Weights of a small transformer language model: tied embeddings, capped logits.
MLP neurons of a small language model. Each row is named by its layer, matrix (up: input weights) and neuron, and shows model dimensions 128-255. Each number is 128 + 32 x the weight over its row's rms, rounded and kept within 0 to 255. Numbers have three digits each.
A block is one neuron, or neurons of one layer that tend to fire together. After each block is what it responds to, as a language model described it from the Wikipedia text at the highest values.

L3.up877:077079143200155106110114194093092139123109092081156117139151144143084073088076142121115236096162103139156139135078171105092125171100121087156147105114128095162119129095123178150153176055142117127182159140123097116132080165154106159132146209181108092165092147145101135118138120155183122123162124214127132142161155097145133113144102138152105106112143117117136151107108123142122140102156
Responds to: Mid-word name fragments

L5.up7:118058105126137135118033140134118137120120105207093166088046121193151169109050168095139156103101116131104153122153139138156088099159157097113173106124186147175144142156096131084197124088147118099055127136125155125114104134130153188123141124131109060179147106117095179105084141115105125160129181120126143129126142155111120098099139135118154114048160160091130125172124110121132129207119
L5.up13:101127113130168124108134124119134180106113086154099162160176131232153084098133156114133116112116095153082114144083130148102128138183123108114101119134160100074156118120117149027144176185119095088120147135146121119048048081155151201130134128090129183141190036141143158138134150057131088065137149130160158146137166144103135140156133109120156058097137168126129171179116075145177153147127
L5.up15:153117185160088097080119162068105132162184117157108161111134110159139143093165154132102107159186154110152077146093093226130127119139085180146155110091166126117125151148072127104096145127117127164140114157124107102107126095150122116125129102157138157150182146159082127164100064108103086115140136143128161090078127165128169152098079133178108140139100138080155190128059111121127182124156
L5.up56:082093132118162114131070120125166089109111079136104131158119112155153122157116181187078110105137158082126122092116117150133131108127091163096153145134109146081118106084133113145112176111078151199067097114108085131154126136100116163148118092170133151143107092150024165130112118094111100156167165106143128158136104147110100086153083128160065064106206130136164133190174104139095087109139
L5.up396:168110112179134134115124067155115107090157088120136141165137116160164199159068096122122039138174129130126220111131130175141133151118103142125148111105178148159136126131107049051176155100131138130133132091105129128115097094125184113133150163115139149127133117096093162087160116111181160099125074136150075089166188108171104133117099089174172164141112147072101133169135092083152095124129
L5.up433:100171090153144083140154100128108135150137146164128172131090101129144167111113110125122139139127145151131093221095161159172149166131115131119120094142093129173168119100107110095134190140108113120169181105078137107123105117173114172172150111167198137121137104163057192063121132085143132080091126104087175099160141119088077148138120160155163160111094167099108169148127145112117159148181
L5.up505:120120139095134098125142167081155175158238101102104082128115126176153133130166081163046162085157131111147113202075136090121096140142112071093172073090140116138138154133150119120164135140127163141086154181140149141157123162119153119156121152130148188112067144165084163084108128114172110119112133131084121157168124170101118156157097124144137074112161212158202157119171133177116130084155
L5.up565:140138099154145129074127143115069100152141083152176155170135081164130124111146085180194134194119078147134138187161211114127116099166095126139169154118114118155127123119132082165178144133164119198112164169144180160157125159200180116122095105138174144140108103180127175085146168168158097121094096131059137121148169128113124090141141127155112132143121109049139141151160125131160146111114
L5.up572:104125147116139119027145147129178136129125152123129112132138090105070205126096092140129115153126129142169134132089196163130154120138123103148088152112134096130096098164068101131095123114156145112072102179151169103163120141078159155124108152166115135074165104140083144098150115078116190186077113127132146134063127211114209220172109151116113095175212124100178121063157117129170168159187
L5.up640:137151122131182118138121194146135114048137121120103145151108170178117130118131105112162110157042128096181131156052059159087153069119145154115177121176124122139175106181139145134223174099118105107087115126088122153162103107184205161144079137151109119162146139138113144116097181127158166102151141159144149114104144183150152154096061184125121128142100126093201158119068131113109155123131
L5.up719:146118137135111116109148100087147196142135122136109154113074117111174072095119102137103092108161081135102039203169069123150156123178176120136066130087122184138096165079149146112084088084161154150133112175102177160115059125143117136143153150085177166098066136143091179082128070111120098141133153114113134124116142069136214098162022124149122134093083114121128190132152124163156140151142
L5.up803:122139117137138117124146149081147151097128096122109102152084157162155132046169124112077116076123107165144075122122160141138092103121085078168108128100089106146166164142038081120133132074205155097053156173082156077118120126111103098160107065128196202102144110143118124143119145143177123187164095116132139124151100124126166122122107128088123128155143150124153190146141120058176131121124
L5.up1016:114148131124140109170188141132108089085127063173170145109067124117106180123082115157124121185168066120155145143098145108161153097160092112134144107157145147176148071147090087162169155176149180113153169123107119153105077132134082135175178147122130105130112110114116153032124125101071087098124137097086063168101130155119143147136135142103138154157123129094158146133083188098124045136107
L5.up1102:112136070185082112163141127136160139122179084120163153086073133154107134132134112142147081085114165101109089115190114083107106131154133037174107169102123102188117105103117088091135122087138132130133175104008155110136136151093177058162149118154129182125112126114117164112180102107078149178146117140091138122122134171143170075132178145122107170140106132064150177140178124170060178093129
L5.up1140:165111158077088140129122104120095136131131163131203120177140171112111141086112122167093158105099107132127093154164153188137167170174090136103126099084141106138136138082098108163125099118153074115145168202140125116127091126171076137152135153136135102126118098073115095082121185055127137155125181141092086072088172144139124100070080086166150144091231131089150114136119105097135102094146
L5.up1407:082114139116100134086130190093143181122137083117167161162148182136143114127151159138126099133107092151124070125159134104147064126105170186106148153143168124144119142164153186056163143120169164107179121160119165145121119114102109071126171094103131118127124115125094164202106072043119171108167166157107139104122099092126154127122118124178208130109123226172180132125113105102098124145127
Responds to: Mid-word continuation fragments

L4.up473:170166152092165096098143149139156148128100079172143151116114094109143097087117133125117133141137134108118139104089128147156129109117132136092171131140107158122145143161140223038118113168111108106118148121163163113127134086162106073163172132129122127081145146168149096080161114164174138132144182118140175181200168112107120064178112132187078111145175103195121058145123189114114074141102
L4.up508:184133191104132146174115111113112177099098069148153101142127076180152110135140153139132147122169140115144085108094141122184161114169091122105176107107130122167129105148138121104132136140112113115115098122068163135141137074103090129130162161109167128149153110155178144088116162137122189099141110086142194101168116107118133087156133109126118118171199135158120079097119119111120195048100
L4.up931:106175182175115121218132185146124072108074098163117151105148077190121142084130158110123084120119115191128166147166160121126145166147109098130108156063175120171134125168070167155155189118163133164156141126146156138158104114088190072126163154077197185102161143077119119115138165140163087109144166099147197163131083163120148133076113112161133130137148085142158139115146139146172152109119
L4.up1244:155147153144080122127117095159147149105128138149100197160150112082098148128104126105165151129064139123079198183117109108213120118077154169118123099144133125125131164154192123107205146122113110074105150187129165128126120143132160103097138114118157119119124149145119151114079143102129124119134143071145144080127111139125208098102136165090084100136194136183086098164151129172057115122064
Responds to: Clause-opening connectives

L5.up4:099162171137154133151154152165161194132167121192135158111074133144066130068153139160063098120113137077144109157138185128137140128123060146139125086110075185067067086169115117110176075093125134158064085137134133162170176070089119063130180142092199100122139108167115159109128190071160196115129127114155132147148050106162140174176145094205102126171147141090134148105113121133148102135104
L5.up53:081146136120146097141118111136128117105154114131150171118074117144130083137101121128113124167110141136102108157123150110160075155142096137123158127167093139069092112192105114126172153100165116121126131151192156105149207170123097174133047086074148193089127097129191104123128129104102133176089135094125134115179106114113161086124168135147156144133158098079120145140121146177120136107118
L5.up82:107183212102163047157110148188115167139131143129144153106141117126135120108101119137117160130107136115069157102155129150146164074113069123150129070101168168115156141136150145109147167140116073141110112120160204127153147098164117083132172145125139098116087110147163082099118150099127135115109138160148152093134127117136116125103174100144197115092172102040129122129106127114176189158092
L5.up167:125135090114165096153127170112127122121153092132107186169109153094082153073134185127109163104203106120124124215181114156132147129086139096150140113164116117136175172199124132057155150165123186090112095128159110133100143120169111134125095125136146130149096149091143041085154158149094149125119152109112104146148171081126146119110149129185104131132086070117149151145068154125141125082140
L5.up248:090125090157143107149131174043168139108116193112110071178163108146119125088110097105151193078163126149155114140166085127156165144119139114126125126100175190074126164117119125109171226135124087133079163091163192098149067150153193174126122123161107101143141104095149145157103102082161080129208143145179187106113150147117092117093104098126118146127165123103152049160110102130108120065130
L5.up1010:178192114128141130120082084123093147157061126127131175084130139099125105138146067112170086150091150135109141110120102145166185135163107153121137154161108094162188162128107089095183095145117095039070138123162146146120159063123128115148122123157150090126127084108157114090131114187139170185146141156090138160137180133086101073170051110168140068114107126097128093142146146134086076144171
L5.up1035:107106198088102077159088138143144114105189139129066184154156061102153154122164137110125115135119084110152126066090170122110171151084149157140081091097092105102127122160132076058132094131207142105107085126209193210151186085146150039104159108164175138127123132140159150084110111188077157136138150125090106082193101155150160145062140110179115077204122089146191140084172147176087146137104
L5.up1075:167143131132098186224143088175094165087126078136174199080143110124153123116131093184128099185216115120099134157111137134136075158190175131140110126078196141102133153157140121161150164168122117096135134114153180100145122119110107145123111183120153090101108140179126149126120112131195141101203147119138160103144149072095168113115123109177125115194137155092143160139187186175137164107169
L5.up1078:113157195124160093194128125151117132083152106143166190146093122151100143111217109100141177177068085137100124115142118137154166123129089137092132112119089070116162130139130105147096138104104113103055117105137158118128175089120184144124127088117091201151121135120206153084141127112151141151134134115097174090167152134142074109178169034158122094129095086069110130170140146106135165092111
L5.up1128:110118177169169160180138090176077116110103130136150104205089094196157096110178170110114039171124137180147154084122087168114111149106159102127122154106146073092121117121098131092096135121077148114108074171090138108141146117101143099083126095108116104144061144126200113059155084074100178105114113134088094122161137139087162075119087143080117152146111147167137136123132170049145205146129
L5.up1189:127163101142046189100123092184132111069146136108120189051101102105166126150157101127111103110088122123090120133144176129207120146141087088174107165160180111127145090158091149066098174118110118140049162179133113147116122147128132186139171093102114060139081143101167134082134064143114114135180117170109140102111199137175137076138161087097155175162138115069154045098129090138098053084101
L5.up1291:083143145140160128110138148132127116137163148147135131143071114121085125136148082111172161190135075106142115123116097158144111075086109145105068128134089112113121104112070089149147109085085083065058128125129119173187175120103114095108165157105145116129110114103144167111179159093162149088085119168174128158192212156082159061089140086129140158080161169077107141118060148124182114180197
L5.up1332:177147167086171126200179143202169125117141082108182167137070113088196105140177112175103127135179114134125130111132119115177092136097125110110159147165142129108100146127086171071166107151098152110082136173134150157156156180164167134072099116082114127103123108158150122122160177144115170137119136140177107104205176136168119074110125106135093120100124114150124107099107184137119160140163
L5.up1481:090167144114144103109085127090146119123125119123105052127126130175174085111090153135083082082108133121130164171128138159108071046119158083163082189122134154098138103121123122122097105087090143155120168085143107144148162141153140189128177082154101125140127141120133140133101121139173100091119121066133155120116158130130134168144111143069101103151156077144140157119154136127120134172133
L5.up1519:145148144102140101087195097158128157106134115154154131104117112118120127148161136127123164157140115152092164096118102196175140109075115173155165156161124168113115106135125167105166117114119119136128085131166166118105135125143121081145144119108154176091158087116078095148098134120139113171188129105159219204202079152147077145078152124051135089175192154115110071160107099118146135145122
L5.up1526:120121180132118137227164123116118140153109099102154140154117087165148118116181086150062080149095141170138163151133049229165111148146100078153176122129127123136196123127156155108130149148113099104076163135085142139140146144143151111096085156118137147084158130154135073119151145172110118167114164110144116123180116123203176118100088084131155098071129136074145084164094167117177141132118
Responds to: Sentence-opening adverbial ends

L4.up18:110140129134116157075101123136138139137144141082110149137030124157149137080128127128109110148092080076124113194115166080167126174119129088097137165065118126129090170088062105178176122028152152153163180132149119130196117156140192156134147136161119184057097101126124172138109079114104116100143109065076148128138194117165183137147119098165122112121137141093098144079141149113154107140180
L4.up342:119137115122073107105116130118080115168107104123162151172111077133085138134095167171145114146078131166164097105120177041141118139106126130136140129152109054123190157168089191152136122110083142141117155126029129158082096151103112130115082104122071124093135111092164180101107101193114128145099155097125169107071140129180151153124123111098100127129117173187120207071163173166109124096136
L4.up413:109134034160115086108124113138103174180173109121064081158131107218184170109170117152136117086134112143109088133141118151112152138150128134147139089100160050063153127128111133131068130105139059110155178159143119070138125097134150078208111119146129170119106152153105117169117091096140123118165165183061147113103169142064164131181121166083100069135125091087156136149145142117130144160138
L4.up1120:136108121146148106196127119096051073178108134104161107121113109149209075087153107122171082103083127144132082141131142065156097091146162096138125100112151129141114123245112111149129193030109116133081175104087154102160099161172142145073168146060197142115132147102108146074131107092152143129188117163173128138161134069170130135179082161122180119108085105048119152071161118172148146095159
Responds to: Mid-word subword pieces

L5.up26:125121148120053127138128128155091202126161118084151184130172167135145088125102118132087149148143152115129135143150113145094177127104135102103124106099138141144124116102148171119147142157105109099080106107170110093196119158106109203114107118112145130162175136148080147147109123168087167122168127138120121188058156105093170139076084092107173144141156164158178107066089099102100154194101
L5.up72:142177125145137172114136110075160181116156164164136127068191073137209057169122161179147150112162140086173158085135116121102063137073198116161146152122169066092134109164106180069122131121096153156120115097148119155200160072136120127129152108130105145129124084131129155147113096143151124130125165108118135190110152111135088135132139188127198093113079159105149187146124080117145121135209
L5.up75:119163211127125156110142122137141152157136117131147101126156114119077104118144142103119116110182095134104126096193058129089142145110154140082132123089093121103124077145132117126079123079091046148086115053141125086095102142136116139066127128190110185075081136080132118085122139108129094093185076153119131152115140145139093166156135146116109168086172124092109115179152098126126117115111
L5.up106:138136165151167103085115117156159135110145150128170123115138143165111077147214187102118172124111143160177077105127126139110168140101192105130100141147094085088157134149108101120118108095026127109161134098106200144169116058153084135131128145162149110173122167093070134126120087125131084127188099139136149179110176063128165172133165112153113126119154080058080097195143119164135117153174
L5.up246:156129114109159094161132129193158118143139129097109068133143062141141126063187091146121102124088119074137113050139176163105147118089178059083116144124106105098126090183149125140100127106069165157118160106147087153043122084158144152118133114109176132098121226116143144126156104114142207188140080155160156127088136132179113071094100111058132132082102136128096032136178167190150153090137
L5.up299:179164132106075127128163112182158159090094025110161129084208123089090109115196142113097127103096081104091152117117150148091117091105191158086174063046132152063152126130151083154099131193079116113097080111145160103119095097129160127142151116153088129154137103121106119159153102152135047169137115183145100146094137097128140168139120158075156123115086144176095105202103147114063111096098
L5.up347:164126121065157098103076154115139155133142150136142132094165105086090168071172139102157149104142138138132127117163142153170145133137155131146155170036136115055110102206119143116097151133159139098119064108164103145082126053146119105149144079165102131137116109088113120107145147062095158162156132109158157113098176103107090158152087166099125103139135126086054097148136065145162126137143
L5.up590:137123170108129095104131088133110139172164119146177139053138135122147093111141129125137125147124134098127137088187097128071138115066181169132161149125098218123154112138154103094106050109096099083150074111142066088138113125111090106093126113111148102088099131143112085127110160131145088142162147133185186112136104090207140139184146091128068106067176092154128172157112109062066140106159
L5.up672:202174105069125142156099082129179149116176145141163109120152119125168085134166186127124116156164151138129102175204158112102094171070129140114102147148147149129101104180175129150116132138145124143146145091112094131098152117176164124126125122143196131119103153143094190145085067161156149110122149139136111101114112079063149079166147118118150099141151141123151160186110120119168098113133
L5.up918:134151118160117115093130109163092147101152167105098133056147195122141103092118183114130171169143194088148085066149123124052077146120139127153169145118150155091137148142110108144157112135080135150178099156144084097098123178185157126128125118126119093131081117178155112119138129114128110112152138161112125159104105124184140125126162125101189134143199183103145102127150108128105148131168
L5.up1043:129108134097092167155105143101073092154062084148108170150196065117168096145106081140122060127075105134103107169138106118089138122056073159064117136126194156082061108135134081147175110123155136111153130144135126128109164093129141129203186186125159177134166179079150150130127109140140144122110125085124157161103146122098166122148148075140082149163129209094088121138145154128133110113151
L5.up1092:095083093103134154122183050076059174067123150152097175105132093146121133092171080123171151170104226118121125110103116136151181153081170131141162095121068165085142077216102135199179115121080127108103110131125081125122079144138151123155104129079146112128115094126094168054118112131139129180134110100139093132087107084097085096173157212049166124108116148117195107090171107168104126128149
L5.up1224:190107149154124085142107123128123134167120117160139075182122121121202176056223060186107089112157095114153139149131098118133150113132192163166117135128145146074118109164131094079071139139125122137121159108183106138137120096167100102223098150128140101136154147147185090115100175168181124171129133133154161154096189115155115145151139120117135130138112137168100122189133194112148093099115
L5.up1283:131164186079132122170063107160054113106184122095168118108131080108142134098181142150099159175082111111171124130137119111072124126147149174136153097123087110141138093138126072115064118160122157105172109086150060111140102117117122115157132142172132099122146139112116128124100123152105085127099097120152166127076140100133095144164124155152079195123139082195121121116098111157081114099111
L5.up1401:170125129115109170090198152154094107109085122076110071149094169156131078098110176108137133129180098154093141104202164169113151136092061181115110078105133131028177117077122189091150106129113125167116168111128164134182135164153153055090116116129081189109082076111146175129079157132075070122091129091187111120097095125143155140101113172122101134145150096084091132168118105149124133114129
L5.up1502:166169130124130132085180098109104081054128081117099137111199102129137127069103214151143080124138130121093154097117116179162136130119137118104134129030110127088138148138126121190074138134058139129123091131120110140095102063155081144141093101073123137124129106105105162152139070145123110160098128060155106077060192132132054095092120111106146151200143105158104140154132122158127140170144
Responds to: Name-initial capital letters

L4.up261:182072148127095112116102186108182145123136095192130141166068103150117084199124072124147082128153097073149127115138147139139127142091145169155205101105096095127178120183099135180156120115156121170086133092149072074125165109092091156159137242124153082094110088148136100149162079106135141152143097101131117103187104097081131138172117118136138133118091091129168128133150141104154090132133
L4.up523:133137099079222088105043149101147113077053108081121145115116129139108119181152108154127124115103155113106123161153156097110137119146154149162126107143157056158185093174078082127178179144121123187100124111032068156094122092124160126180149131162140134169156130089170158154178068101134152121117108140114160145134129169125096132190169141133133173144160078113196142095103171109156168093110
L4.up691:136117133165090122142135160123123169151140184180227067152074129154113143137177148154103082104101077079140093109158108096120165091086221205108097171090125105151112129163152122090097178150068134145128123116105125116141149112141120143141179137196187113065072157112135130134160125136128118123163182185094067205090152174150134172159143120092146113062101126110106111155077165095126105142103
L4.up1189:166056176092149079126149190074144138154130121170154104106132063091133112096195168145121129152090124133135095113123102109112050088143115119148116159157138126169101113149050109149094165151079114172164131091123105115095155077148097138161168149166169097071140162115110161150138142178096128136152138182138096154092180089102131102180149116109121143109151109077156126110138184068145095133097
Responds to: Table cells before personal names

L3.up976:097125143162078173168115157162122130122132111130173062121081081135098126127168146132092158164172143101088111161151147148124160127105101165125120139124132120093114132117154080177146133093163063097164140108151100121153156126100089129101085088100106116137049139140178059088087201133114094149108219097141130202144141123103139139125100133190109092150174111158117140087190135113105160124173
Responds to: Year final digit

L3.up1186:169134072083086175078131109165117139163126128149136119065135191150105085105139098154146075168161071124159162148197047185133144132091139144150128161120115142124097115140100120101074118090036093186121121102082170165111119104196157184136107126141142109090155147134119132184101134142145156157198117131122113135103144073139174103111104148108190137126138125182129160101183113121069136089151
Responds to: Proper-name first tokens